Part of a small language model's weights.
Size: 11 layers, width 256, 4 heads of 64, 15.7M parameters.
Architecture: RMSNorm after each block, no biases in attention or MLP, untied embeddings, normalized queries and keys.
Training: 681M tokens, 5192 steps.
MLP neurons of a small language model. Each row is named by its layer, matrix (gate and up: input weights) and neuron, and shows model dimensions 144-239. Each number is 128 + 32 x the weight over its row's rms, rounded and kept within 0 to 255. A neuron's up and down rows have the sign that makes its largest values positive.
After each neuron's rows, "fires after" lists the tokens most often just before its 100 highest values on Wikipedia text that the model never trained on.

L4.gate994 [137 106 150  63 131 131  71 161 124 120 110 145 212  90  83 120 108 179 114 115 133  95 115 104 139  56  98 128 167 110 136 125 146 109 110 104 115 119 143 154 152 135 127  67 124 138 125  96 117 178 145 127 156  56 140 188 150 161 142 119 138  87  95 114 140 153  98  94 137  91  77  97 154 139  86  69 139  90 190 120  89 123 163 101 122 100  60 139 104 114 131 127  66 161 148 150]
L4.up994 [158  98 136 122  67  94 124  94 100 115 119 108 157 130 112 132 207 140 113 125 159 104 124  63 160 111 126 216 147 150 116 110 143 147  82 138 125 130 171 145 146 134 137  88 115 194  97  86  85 167 133 153 179 105 117 119 143  82 126  85  89 148 110 149 124 138 133 133  99 142  60 135 120 100 110 146 128 114 148 125 134 137 122 107 123  85 140 115 130 163  78 111 111 172  82 174]
fires after: " ", "3", "2", " for", "4", "1"

L5.gate71 [ 94 133 124 115 129 112  54 150 115 131 103  75 133 133  99 120 106 129 192 108 145 115 155 151 149 148 167 115 162 163 154 138  95 149 122  92 213 151 121  87 105 111 104 114 188 102 131 200 134 127 141 137 101  89 110 100 126 119 102 112  97 130 146 171  99 161 142 115 107 180  97  68 161 197 113 171  82  90 119 114 161 137 126 145 119 143 164 113 133 100 236 110 112 110 144 108]
L5.up71 [ 91 144 115 123  97  94  43 175 141 112 157 127 100 154 113 156 140 118 167 143 121 121 122 156  77 126 168 165 101 136 159 133 123 111 155  68 143 155  69 108 106  97 105  98 159 143 157 125 107 143 136 116 134  98  88  98 128 131 101 116 108 104 144 146 154 183 153  91 112 142 130 126 132 106 170 183 121 117 140 138 157  93 106 155 130 108 131 121 124 100 255  72 123 130 134 171]
fires after: ".", ")."

L2.gate836 [183 127 142  94 103 105 172  87 128 109 153 135  79 136 124 112 197 142 162 124  91 157 129 140 106 108 138 157 116 178  85 133 151 118 162 125 181 139  98 110 151 133 103 102 169 128 148 125 136  70 135 135  83 144 162 136 131 179 132 176 174 141 100  83 161 129 152 120  57 136 161 156  69 108 201  43  65 115 122 123 199 158 126 158 162 149 145 159 154  85  87 110 194 115 129 128]
L2.up836 [171 103 114 101 142 148 169 115 159 188 109 117 133  73 131 126 143 147 155 123 113 137 127 165 123 110  60 199  91 145  90 171 102 113 173 166 139 155 144 102 134 146 141 132 168  93 188 107 163  80 113 133 130 124 160 151 109 172 132 164 138 120 152 136 134 179 113 119 104 104 114 142 144 160 132 137  77 142 141 121 142 132 131 174 111 136 136  72 154 149  73 152 116 177 151  83]
fires after: "8", "0", "5", "4", "9", "7"

L4.gate867 [159 118 161 207 155 127  75 111 136  78  54 125 156 116 136 126 167 151 149 131 200 144 160 122 122 193 173 190 120 119 135 110 122 135 106 120 101  92 131 137 154 231 158 143 147 116 182 127  80 103 183 142 159 105 152 103 122 135 121 127  37  90  73  95 144 131 139  74 139 147 131 139 149 107 133 164 119 100  88 158  93 182 167  96 118 126 118 122 147 130 143  46  79 126 130 164]
L4.up867 [140 119 147 170 132  50 102 124 105  68 137 145 191 133 106  74 163 125 143 142 156 116 155 115 126 164 122 133  77 162 160  85  92 131 163 132  96 163 182 145  78 111 146 133 140 126 136 106 183 126 185 109 121  73 122  88 154 149 135  97  92 141  71 114  71 157 217 114  57 135 120  87  96  88 115 111  89  83 116 177 166 161 126  77 111 138 119 155 174 147  91 121  99 102 110 122]
fires after: "8", "1", "6", "5", "0", " Ro"

L2.gate60 [142 202 100 182 180 177  83 108 155 154 126 156 131 152 148  95 122 105 135 157 134  98 168 143 142 149  82 127 102 120 102 108 102 160 120 122 157 154  73 142 152 171 161 112 103 125  63 150 137 119 133 135 148 136 146 131 101  78 162 176  60 133 132 180 141 187 137 203  80 101 161  95 139 150  81 133 146 108 167  92 101 139 119 110  27 119 147 138  76 131 134 117 139 123 162 136]
L2.up60 [136 178  94 161 160 109 165  95 150 118 133 136 152 156 188 100  96 102 138 122 127 162 135 116 166 142  83 145 140  76 160  85 135 145 154 147 110 117 111  97 124 131 109 128 110 101  57  89 144 108  79 145 150 154 154 173 101  80 139  97  47  99 149 143 142 157 130 149  39  99 107 158  92 112 126 135 116 108 109 121 134 177 145 128  95 153 100 100 121 110 161  90 187 153 189 131]
fires after: ",", " in", " of", " New", " the"

L5.gate438 [164  98 111 177 137  98 149 134 149 126  93 150 108 140 173 130 203 142 130 148  98  88 146  99 118 111 139 126 110  84 108 186 116 194 124 141 133 154 189 162 117 142 179  91 115 152 137 164 109 103 103 143 140 115 137 155 117 164 122 111 145 110 177  52 160 103 196  97  98 156 144 162 161 189 142  81 135 122 116 139 109 136 147  98  67 132 122 164 184 125 144 152 141  84 142 100]
L5.up438 [100  89  68 129 159  70 141  85 131  75 150 154 142 152 113  91 139  80 103 157 152  77 109 170 164  91 130  96 134 146 127 132 123 198  94 173  99 199 150 161  98 174 146 134 140 106 154 135  54 154 167 159 103 139  60 165 141 108  85  74 119 164  99 100 104 120 159 125 110 118 104  87  81 139  81 132 149 111  79  97 193 118 166 112 117 128 163 115 164 142 123 128 176 119 110 138]
fires after: "5", "7", "8", "4", "0"

L5.gate866 [153 134 110 124 159 119 106 153 133 115 125  98 181 182  82 170 122 151 181  92 120  64 101 127 155  87  93 103 137 114  55  44 153 132 173  78 165 110 154 130 157 154 113 102 113 155 121 137 136  74 124 157 181 156 139 161  78 163 188 134 163 188  98  87 122  79 120 164  63  86 125 126 156 159  68 160  76 151 184 146 153 126 158 152 150 148  92  93 105 105 131 147 168 150 145 127]
L5.up866 [130 124  83  80  97  56 144  96 155 115  97 118 159  79 111 104 141  91 129  62 164 178 176 151 122  87  71 112  93 120  85 135 144 127 109 120 106 140 163 109  79 128 125 114 135 200 117 152 113 120 193 114 108 172 168 122  76 104 129 136 126 155 137  97 137 159 147 104  88 114  96 125 164 150 112  66  98  85 141 137 167  67 156 132 114 142 113 121 166 159  96  94 131 148 153 122]
fires after: "0", "9", "1", "4", "\n"

L2.gate360 [146 111 108 132 128 169 127 145  97 119 109 103 159  90 152 104 125  94 200  45 145 119 107 147 163  78  63 150 146 127 153 169 124 121 119 181 220  84 153  95 114 133 119 146 128  91 129 149  75 126 107 161 171 123 125 183 139 115 157 146 136 129 167 145 108 173 134 120 103 130  91 130 126 145 136  96 137 126 112 106 108  91 155  88  97 185 125 134 172  86 143 123 191  99 118 115]
L2.up360 [171 126 129 110  96 109  88 131 158  99 166 171 110 181 117  68 100 172 126 149 100 131  77 128  77 146 108 121  98 146 100 139 133 103 130 171 158  69 170 129 146  91 143 151 112 197  90 116 116 118 124 121 159  77 177 147  94 116 152 138  94 139 196 169 192 158 130 107 101 109 134 138 155 148  43 109 125  95  88 160 116 102 126  91  89 110 146  93 143 132 107 156 112 141  90 104]
fires after: ".", " a", " is", " was", ",", " "

L4.gate89 [162 103  91 144 158  96  85 157 152 140 154 122 108 126 110 139 137 150 165 200 147 125 145 132  99  88 188 209 176 143 202  96 131 145 123 112 191 135  81 124 147 129  95 125 170  40 188 162 108 162 114 211 138 175 128 171 107 148  66 127  97 117 166 114  53 106 149 133 105 173 147 122 158 113 119  73 115  88 119 131 157  72 149 151 123 143 136 110 150 158 172 161 154 111 137 134]
L4.up89 [104 135 155 100 109 118 116 194 186 195 159 135 103  69 123  89 169 112  85 167 168 106 108  94 148 124 143 180 124  91 120 101 101 142 141 103 126 144 159 182 154 113 148  59 164 128 136 160 180 112 180 131 147 126 108 115 162 173 121 105 109 126 203 109 160 150 124 118 122 149 107 208 121 122 128 103 144  70 167 134 125 101 100 140 151  35 143 185 156  79 133 123 102 147 140 131]
fires after: "\n", "°", "″", " re", " Re", "."

L5.gate48 [107  98 106  76  80 143 126 136 144  76 128 174 110 107 113 106 159 125 120 148 139 122 121 159  81  56 128  62  95 125 122 102  90 152 117 134 165 164 165 186 104 159 211 104 112 162 148 129 111 126 151 133 136  55  79 175 110 115 127  87 103 129  91 130 103 118 143 102 141  82 114 141 156 137 149 150  89 170  82 124 107  91 124 109  83 211  60 130 175 118 124 119 184  85 112  44]
L5.up48 [ 38  60 106 124 107 124 137 150 148 164 158 122  88  98 116 141 186  73 157 156 217 143 165  70 100 180  78  73  83 105 120 172 147 174 151 133 121 148 106 106 123 180 108 117 109 138 140 135  62 150 161  91 121 136 103 215  99 102 124 127 137 124 131  98 118 124 136 169 133  48 133  82 116 127 139 158 133 151 128  66 148 139 193  92 208 168 144 131 174 119  97 113 146 213 120 145]
fires after: "2", "5", "1", " ", "4"

L5.gate847 [108 141 123 181 117 112 109  26 128 157  92 153 144  64 118 196 121 131 138  90 117 103 182 140 124 125 109 170 139 141  91 127 121 104  64 121 166 106 162 169 130 110 186 127 138 141  73 166  52 122 124 143 162 168  98 162 155  90 195 129 143 121 125 153 165 157 117 102 132  82 108 132 187  94 128 136 160 139 133 121 138 172 117 105 111  92 106 101 131 123 149 117 114  99 113 138]
L5.up847 [141 109 128  84  72 128 141  73 135  66 116 110 108 101 127 116  58 109 167 128 155  78  62 101 111 110 116 134  73 119 141 136 197 156 129 121  89 135 192 173 126 121 102 148  99 107 119 162 160 179 148 139 124  93 167  91 156 158 136 117 148 130 117 161 170 118  90 147  83 174 157 152  67 130 157 142  96 108  79  87 108 121 125 185 145 100 160 165  95 114  85 112  57  83 104 114]
fires after: "\n", " at", " of"

L4.gate345 [127 159  91 168 133 122 138 119 143 107 121 119 158 159 117 138  94 106 169  57 111  97 167 163 118 141 116 151 177 129 210 112 105  88 113 103 140 136 177 240 169 153 134 184  89 112 178 139 134  71 129 102  80 156  89  73 102 103 105 112 138 163 143 137 108  92 130 119 135 151 119 125 126 110 119 171  84 159 101  68 102 147 143 169 147 135  70 117 128 146 142 134 162 175 141  82]
L4.up345 [141 101 189 100 161 147 161  82 130 160  90  83 145 128  31 165  98 155 101  95 154 214 144 145 112 162 119  87  46 108 125 144 121  98 143 182 118  94 198 159 161 136  94 122 131  80 137 127  94 128 169 103  73  86 156  79 128 152 153  96 160 180 141  86 139  96  81 118 188 190 152  93 168 130 133 127 126  73 136 115 121 187 127  85 134 123 133 136  87 146  86  88  64 124 104 123]
fires after: " ", "\n"

L5.gate488 [133 194 186 111 101 161 168 107 124  97 142 113 121 151 167  92  90 167  82 102 126 110 138 176 104 164 166 177 114 124 183 125 100 146  96 146 143  82 142 133 101 157 191 162 155  50 165 135 219 102 154 147 122  81 109 102 144 163 138 131  96  96  93  87 137 134  98 109 110 122 112 144  81 177 195 123 109 109  95 116 147 130 119 188 114 152 130 124 126 114 113 134 141 169 108 148]
L5.up488 [ 59 194 141 125 127 133 131 111 112  83 165 113 142 138 156 133  78 172  34  76 166 140 140  92 107 141 119  97 119 136 139 116 118 148 111 173 166 121 119 138 103 166 150 119 118  71 154 177 156 138  94  97 154 122 128  99 123 109  99 118  94 117 134 135 141 143 123 139  73 175 148 113  54 148 135 176  65 137 139 114 112 208 152 152  86 161 147  91 121 101  82 137  87 168  76 133]
fires after: " "

L5.gate514 [110 148 140 164 122 125  93  93 123  90 111 161 101 189 174 117 149 198 159 118 127 132 139 151 129 193 156  79 138  87 127 133 145 144 107 105 121 112  98  85 143 195 175 130 134 155 152 182 152 142 104 178 160 128 121 120 134 121 168 122 151 106  70 156 109 122 116 154 128 155 127  97 199 114 136 119  94  67 208 113 165 107 190 168 178 105  61  71 123 130 145 127 168  83 134 133]
L5.up514 [ 72 151  81 132 137 150 106 184 169  82 145  99 153 116  97 136 103 130 166 101 117 115  71 189 137 120 114 139 178 145 163 152  89 106 111 158  49 175 130 102  87 152 138  88 136 140  92 109 143 116 124 100 160 100 130 105 147 123 134 125 109 153 141  93  97 118 133 182  90 202 189  46 134 129 147 177 144 124  96  87 142 199 147 156 169 107 188 123 107 130 107 119  87 105 101 115]
fires after: "\n", " ", " in", " of"

L8.gate451 [132  76 136 109 159 132 134  77 128 158  87 141 105 178 109 193 186 174 132 153 119 133 151  97 127 115 130 135 101 146 173  59 123 118 201 110 193 116 154 156 117 129 131 113 146 144 143 122  58 109 116 139 118  82  80 116 170 121 144 156  78 157 120 120 183 114 135 110 131 127 123 141 162 157  97 136 117 170 174  91  98 141 115 137 183 131  98 131 176 124 148 146 178 111 176 139]
L8.up451 [120 128  86 107 126  98 122  59 124 202 155  85 139  83 157 160 131 113 106  65 137  97 133 170 179 110  70 129 186 111 183  65 165 129 123 137 155 170 202 167  97 140 146 166 148 103 144 108 140 112  95 104 156 115  88 205  39 165 104 118  73 108 156 162  87 169 144 155  52  47 117 139 151 103  87 110  96 177 109 120 181 136 111 117 196 161  97 156 176 122 149  81 124 131 163 117]
fires after: "9", "2", "8", "1", " ", "|"

L5.gate443 [139 120 154 131  69 139 143 151 171  84  80 106 124 134 113 156 102 180  74  88 110  89 145  76 182 159 125 177 153  74 100  63  55 169 115 126 134 134 155 101 142 120  97  89 141 164 146 116 180 120 142 115  78 128 129 101  71 224 147 141 190 106 107 144 116 165  65 167  91  93  52 162  80 112  87  90 123 143 116 121 118 138 197 113 132 102 126 152 128 139 155 189  99 117 126 111]
L5.up443 [134  96  62 119 153 153 170 150  97 153 162 117 173 121 111 165 120 163 137 131 171 122 166 149 102 125 127 198 179  89 130 140 179 140 131  86 108  89 187 138 135 108 187 113 124 201 123 116 132 118 129 101 128 197 104 171 105 192 140 118 214 141 153  42 140 128 104 175  91 141 119 123 127 132 128 127 151 119 142 147 169 134 132  92 103 103 153  77 136 150  59 186 178 171 140 155]
fires after: " ", "\n", "1"

L8.gate482 [ 67  59 131 127 156 101  97 160 123 135 105 122 175  87 102 158 133 105 169 149 136 130 141 105 102 122 181 188 137 101 151 150 104  97 119 123  98 111 190 146  89 111 170 152 179 131 158 120 100 142 108 189  89 140  85 108 183 133  87 131  97 153  72 132 101 196 154  83 140 143 145 121 161  81 152 146 111 117 102 130 135 143 100 152  75 151 179 109  87 116  80  76 103 135  88 140]
L8.up482 [157 123 101  89 105 106 153 144 131  86 123 138  83 144  81 142  87 118 179 149 132  91 155 119  93 132  68 176 160 158 126 156 129 144 116 127 162 156 151 159 130 118 108 169 141 233 130 161 120 133 138  67 126 164  91 117 162 125 143 115 107 155 104 161  66 167 102 134 161 111 137 101 147 150 179 119 158 130 149 120  86 135 132 153 145 125 216 132  94 178  57  95 108 106 147 111]
fires after: "0", "\n", "1", "2", "6", "9"

L5.gate374 [140 109  77  48  56 136 199 131 148 119 127 124 119 144 135 135  96 124 137 137  81  89 150 146 160 178 114  99 120 132 167 108 193 127 133 128 145 123 164 118 150 136 159 115 128  99 143 174  86  81 169 191 161  75 113 155 115  87 106 107 142  70 132 144 224  69 131 120  92 154  89 143  94 166  98 133  91  99 136 160 114 110 150  72 109 124 217  99 129 102 139 134 138 104 102 123]
L5.up374 [122  86 122 175  82 116 104 142 112 100  98 140 137 206 110  83  72 140 152  87  45 140 117  66  69 158  95 121  93 119 185 132 171 179 129 126  97 115 108 145 140 122  77 101 108 138 181 119 128 150 117  76 142 103 125  82  83 139  78  60 141 150 125 139 170 134 123 189 143 162 123 156 177 137 113 105 105 110 170  81 128  88 143 129 112 158 170 121 112 131 147 103 137 146 121 159]
fires after: ".", " the", " and"

L5.gate531 [198 167  90 173 132 155  96 130 122 110 134 167  72  93  94 140 146 110 135 110 148 168 157  98 123  97 114 142 116 130 172 134 120 154 119 127 151 129 152 168 102 177 139 141  80 136 141 162 130  92 149 151 174 142 126 181 129 141 141 161  84 146 116  93 114 147 202 118 106 167  94 122 169  76 131 131 129 108 154 190 191 158 123 127  99 167  90 163 171  80 175 169 126 132 158 121]
L5.up531 [142 115 137 153 113 109  94 117 157 112 110 119 107  53 132 121 141 116 129  79 176 180 158 126  75 139 132 166 106 157 122 156 101 177 146 138  97 126 142 157  83 166 140 132 108 194 125 193 158  90 140 150 132 148 157 200  80  73 128 117  90 183 123 159 104 180 148 127 102 184 122 171 157 140  96 124 165 146 110 158 145 112  96 107 107 158  51 103 127 152  40 104 130 108 170  86]
fires after: ".", "9", " ", "8", "0", "1"

L4.gate492 [146 125 138 110  56 180 122 110 151 122 107  96 137 203  80 209 131 143 174 159 108  93 185 130 168 126 131 160 139 175 147 108 146 166  73 110 136 116 168 123 135  96 122 118 122 101 115 129 143 121 130 135 108 156 107 198 102 154 114 105 137 143  74 123 103 136 161  80  95 180 144 155 116  90 122 146 132  66 106 127 138 105 143 102 154 144 122  85 188  47  93 146 133 153 134 119]
L4.up492 [123  72 118  87 154 151  89 156 107 137 195 176 131  78 128 195 170 163 150 112 115 131 128 149 119 112 123 145 135 156 162 116 126 173  97 189 176 178 125 161 116 135  82 140 151 145 171 143 124 110 113 113 151  88 154 140 148 122 119 113 158 164 129 105 111 119 137 125 123 106 134 140 135 182 127 134 173 127 154  76 173 102 162 139 154  86 142  95 161  79 141 128 132 100 129  63]
fires after: "2", " ", "1", "3", "4", "5"

L2.gate268 [126  75 103 165 184 171 120 114  90 148  67 111 134 176 137 160 126  97 107 111 119 143 132 175 127 162  97 110 130 133 136 135 169 114 130 218 187 156  99 118 171 101 149 206 151 176 170 102 144 201 143 117 145 162 184  45 115 165 152 101 115  60 157  99 127 134  98 115  62 158 133 123 110 155  42 140  96 129 134 131 143 136 107 130  89 128 125 122 140 162 163 161 135 141 152 153]
L2.up268 [ 90 150 122 179 121 190 193 109 134  95 190 125 115  97 162 130 100  97 122 119 124 162 143 118  80 137 118  52 145 111  88 186 117 134  63 153  80 138 116 150 145 120 110 127 155 139  38 197 100 116 169 125 134 122 185  96 145  96 132  95 155 158 138 111 152 115 146  63 154 113 117 106 169  68 165 159 148 154 105 144 114 149 160 138  94 102 139 130 119 150 190  77 120  69 112 178]
fires after: ".", ",", "-"

L2.gate585 [196 163 169  88  92 162 182 108 123 124 133 101 138 162 188 140 109 185 154 127 145 189 107 102 159  65  93 183 121 153 192  85 120 195  70 146  82 135 107 130 139 138 171 174  90 110 174  95 142  73  94 122 107 154 111 134 140  61  93 115 105 124 190 142 164 141 162  96  95 113 106 145 110 140 197 113 150 103 191 124 111 133 229  32 113 106 161 130 114 122 168 120 128 152  76 149]
L2.up585 [133 147 131 156 119  67 182 134 116 131 147 117 147 102 152 108 148 102 126  89 160 108 139 193  87 135  79 187 129 176 117  87 111 224 148  84 140 114 149 125 114 179 142 178 106 136 138  77  73  92 122 141  81 146  80 189 123 146 100 106 159 112 149  84 110 104 131 157 176  85 170 162 125 129 140 114 101 132  74  95 112 132 110 110 147 100 121  90 215 115  65  95 137 131  97 113]
fires after: "0", ",", "8", "4", "5", "1"

L2.gate733 [151  95 140  80 113  89  73 156 123  99 114 168 189 133 107 133 118 124 144 141 137 169 131 152 132  92 108 145 144 171 118 125 126 124  90 109 124 147 186 108 106 157 174  91 133 191 108  35 122 121 165 105 109  85 131 101 109 153  81 135  86 156 177 112 149  82 147 118  87 153 122 145 209 126 149 112 128 101  78 107 132 143 140 211  62 143 112 183 164 164 140  85 157 113 104 126]
L2.up733 [ 95 182 169 136 187 139 181 161 109 135 112 153 119  78  82 137  78 147 102 100 170 155 153  81 152 146 104 157 143 182 166 117  92 114 137 166 194 146 136 115 107 145 160 183 106 109 120 161 105 133  89 152 135 126 126 170 115 125 161 132 162  81 173 137 159 116 111  96 149 100 154 116 118 164 172 125 165 154  94 189 131 124  67 153 163 146 127 121 113 150 151 172 134  93 135  73]
fires after: " "

L8.gate947 [ 91  86 133 135  66 128 151  90 135  87 169 126  81 154 122 104 128 112 147 135 188 109 124 150 107 173  86 124 152 155  81 145 146 126 141  86 140  46 131 169  63 133 137 128 196  63 132  89 137  95 101 138 172  83 123 165 162 160 162 150 123 162 178 128 101 155  78  58  95 109  92  56  94 130  94 122  99 112 112 158 169 108 154 142 160 117 142  92 125 115 142 100 135 141 124 126]
L8.up947 [135 166 109 165 131 186 172 142 153 166 155 145 168 173  92 139 118 157 118 110 117 205 122 101 113 149 187 110  67 129 127 191 159 133 111 122 107 130  54 171  79 119  67 248 135 108  96 136 176 168 125 150 150 117  85 113  83 136 192 158 127 148 154 105  79 123 129 106 118 151 133 153 152 155 124 141  98  77 138 117 110 142 165 118 118 155 139 113 116 155  94  80  99 149 142 137]
fires after: " on", " at", " to", " of", "."

L8.gate820 [118  81 133 166 108 105 133 143 154 163 101 193 146  99 145 189 101 139  89 164 114 139 122 108 136 170 140  82 144 199 108  80 171 139 112 103  62 117 160 152 119 159  81  98 118 119  80  80  73 116 117 102 131 100 134 107  76 144 141  80  90 120 140 121 147 155 124 121 168  98 116 154 138 172 135 145 155  90 153 122 110 164 171 157 125 194 153 110  85 163 142 133 113 160 119 129]
L8.up820 [138 151 159 144 238  83 176 134 159 167 103 136 176 114 145 135 110 150 116 138 109 147 115 109 144 137 115 122 101 181 110 141  86 137 138 103  82 120 112  97 138 107  91 133 179 114 142 129 116 129  96  78 113 111  55 133 176 108 107  75 146  81 143 131 205 166 115 142 123 124 153  84 140 151 152 124 120  66 125 189  51 149 118 150 157 140 140 129 117 162 136 108 128 135 148 129]
fires after: " ", " to", "."

L4.gate988 [130 145 125 136 118 129 131 159  76 113 118 131 155 151 122 141  88 148 100 134  97 129 117  83 176 142 153 113  97 120  54 150 159 132  92 110 134  53 132 162 159 219 104 153 135  86 119 121 163  96 132  83 102  99 138 129 151 129 121 105 106  94  60  86  87 161 142 109 131 128 118 132 119 147  60 184  63 143 125 136  87  97 218  84 158  85 127  80  80 107 110 104 150 164 133  71]
L4.up988 [ 91 128 159  88 147 121 101 135 174 117 188 153 112  62 137 155 158 173 133 114  76 127  91 120 202  70 120 129 116 119  71 110 138 151 117  72 178 134 174 109 109 173 111 113 169 146 163  87 120  95 123  96 147 168  89 172 166 104 147 183 155 151  96 130  61 112 109 166 173 141 142 104 129 153 118 130  60 158 159  78  85  91 108 201 121 160  88  83 135 174 135  85 156 140 118 181]
fires after: " ", "9", "1", ".", " ("

L5.gate724 [160 128 123 132  94 132 154 118 147 116  91 136  76 136 121 133 159 180 125 132 122 178 177 142  91 132 157 156 136 158  97 149 175 182  96 173 144 115 187 132 118 124  67  89 132 135 138  85 109 106 141 174 125 122 166 141 173 132 126  98 108 165 112 127 111 125 178  81  86 117  61 152 170 145 118 140 132 145 134 140 138 160 118 101 156 134  70  85 115 128  95 112 167 128 132  65]
L5.up724 [165 125 100 124 133 131 196  85 128 103 131 183 153 111  90 143 144 150 106 158  96 190 138 131  78 143 174 145 144 134  91 160 163 167  70 108 132 112 183 145  73 139 114 116 122 160 161  87 113  75  98 106 124 112 144 113 133 118 107  56  83 188 116 181 110 161 147  87 115  79  71 162 194 164  84 136 115 111 117 126 141 166 124  88 231 159  76  97 132 128 132 130 112 148 139  80]
fires after: "1", "0", "2", "9"

L2.gate18 [134 146 111 181 158  73 148 123  88 133 108 154 115  92 118 143 167 138 130 108 143  78 143 158 148 144  63 120 192 148 134  58 133  98  92 150 168 124 163 115 152 123 167 162 136 104 120 179  97  63  93 154  88  91 174 128 137 126 136 127 130 115 192 121 179 131 138 174 117  82 133 107  60 137  82 165  82 115 122 145  97 137 119  86 108 150 195 157 139 181 118  73 113 132 134  98]
L2.up18 [116 175 124 205 129 135 183 196 144 117 180 141  88 120  82 151 131 104 114 111 111 112 147  68 115 156 100  81 169 135 142 133 161 115  58 184 177 146 110 127  78  80 148 131 148 132  88 161 164 123 117 138 191  57 137 171 123 134 144 141 122 156 195 127 145 122  80  98 123 195 123  56 118 122  57 112 144 109 154 125 117  87 141 163 103 154 158 175 186 132 118  96  99 115 137 113]
fires after: ",", "."

L4.gate382 [126 133 155 166 142  89 159 115 125 119 142 119 118 148  92 134  92 177 110  99  96 130  87 110 144 117 121 131 118 115 169 118 122 166 115 124 143  83 124 118 103 113 104 104 131 116 120 116 157 136 106 157  80  91  92 115 145 182 100 148 163 107 134 166 144 169  98 131 172 116 114 124 108 169 177 186 153 106 168  99 139 108 179 127 109 124 109  84 202 162 138 116 154 150 142 168]
L4.up382 [ 97 185  90 120 183 144 102  87 158 100 172 159 136 174 140 137 143 115 132 130  98 155  88 117 148  55 119 148 148 120  86  98 102 127 123  51 196 153 141 101 139 146 148 154 132 161 135 157 159 129  90 106 175  90 146 154 189 139 111 118 134 135 149 145 149 154 109  96  95 103 107 120 124 165  85 130  27 117 137 129  34 129 105 105  74 138 107 144  80 170 104  75 132 147 130 127]
fires after: " ", " ("

L5.gate557 [173 168 139 200 174  85  72 196 182 100 107 144 164 114 146  94  94 168 143  87  90 126 162 174 123 140  56 185 101 141 178 172 166 109  91 179 138 150 126 193 145 120 135  97 143 146 158 100 131 127 118 188 162 184 144 109 101 150 113 106  87 150  74 114 123  85 135  50  78  88 130 131 143 163 113  83  68 156 114 124 155 146 132 129 125 143 112 173  77 106 104 136 170 132  90 150]
L5.up557 [192 115 135 183 195 109 132 124 141 122  76 106 133  88 120 121 112 136 101 121  35  85  93 208  98 107  31 159 104 160 113 162 199  95 139 133 180 136 131 162 131 215 160 166 124  97 176 127 141  99 149 104 136 169 118 135 124 129 114 115 159 166  54 137 124  80 151  59  81 112 125 140  84 162  98 105 157 126 106 114 195 146 128 128 121 166 118 150 104  94  70 155 155 195 149 137]
fires after: "0", "3", "7", "5", "2"

L8.gate880 [130 153 129 100 104  94 164 214  69 175 158 153 139 164 161 112 117 129 140  80  54 152 131 206 114 139 116 128 141 174 141 104 162 120 207 140 182 136 104  90 118 143 166 161 149 106 120 133  96  60  90  76 162  50 131 139 155 118 162  83 127 120 109 156 121 135 164 131 109  95 119 168 118 207 123 118 153  91 130 110 154 126 106 161  98 162 109 160 127 115 173  60 141  94 116 160]
L8.up880 [173 129 180 105 154 134 127 147 108 194 100 158 113 127 157  68 183 132 113 133 172 113  53 179 136 174 144 103 117 166  79 145 146  95 195 172  99 143 158 126 143 111 131 156 106 194 179  94 113 112 145 133 155  62 145 149  94 111 111  97 132 151 169 174 119 162  98 154 113 121 143 142 128 157 120 156  65 126 140 145  92 161 136 115  84 121  86  60 122 135 203 102  82  69 172 140]
fires after: " |", "P", " ", " the", "|"

L2.gate167 [ 96 194 173 130 139 176 125 152 114 161 110 101 140  85 111 123 134 120 126 158 118 104 123 130 156 141 137  98 200 116  86 103 133 140 178 158 131 154 148 135 157 112 137  51  92 120  94  92 111  67 128 107 122 190  92 165 118 119 140 109  52 144 134 188 122 145 113 115  39 115  83 102 176 199 102  94 149  81 136 111 118 129  85 124  77 176 164  71 158 146 125 125 138  84 120 134]
L2.up167 [107 147 143 175 165 128 156 173 113 131 197  88 134  93 124 121  92 136 179 116 112 106  87 175 121 119 122 108 124  82 148  68 102 129 177 110  96 190 156 135 137 150 121  88  98 114  99  61 129 151 166 161 140 120 100  91  84 107 168 120  59 176 122 175 162 178 110 128  51 145 130  97  99 191  78 143 142 108 149  85 116 168 121  70 104 152 144  76 126 154 160 138 140 114 187 127]
fires after: " of", ",", " |", " in", "|", " South"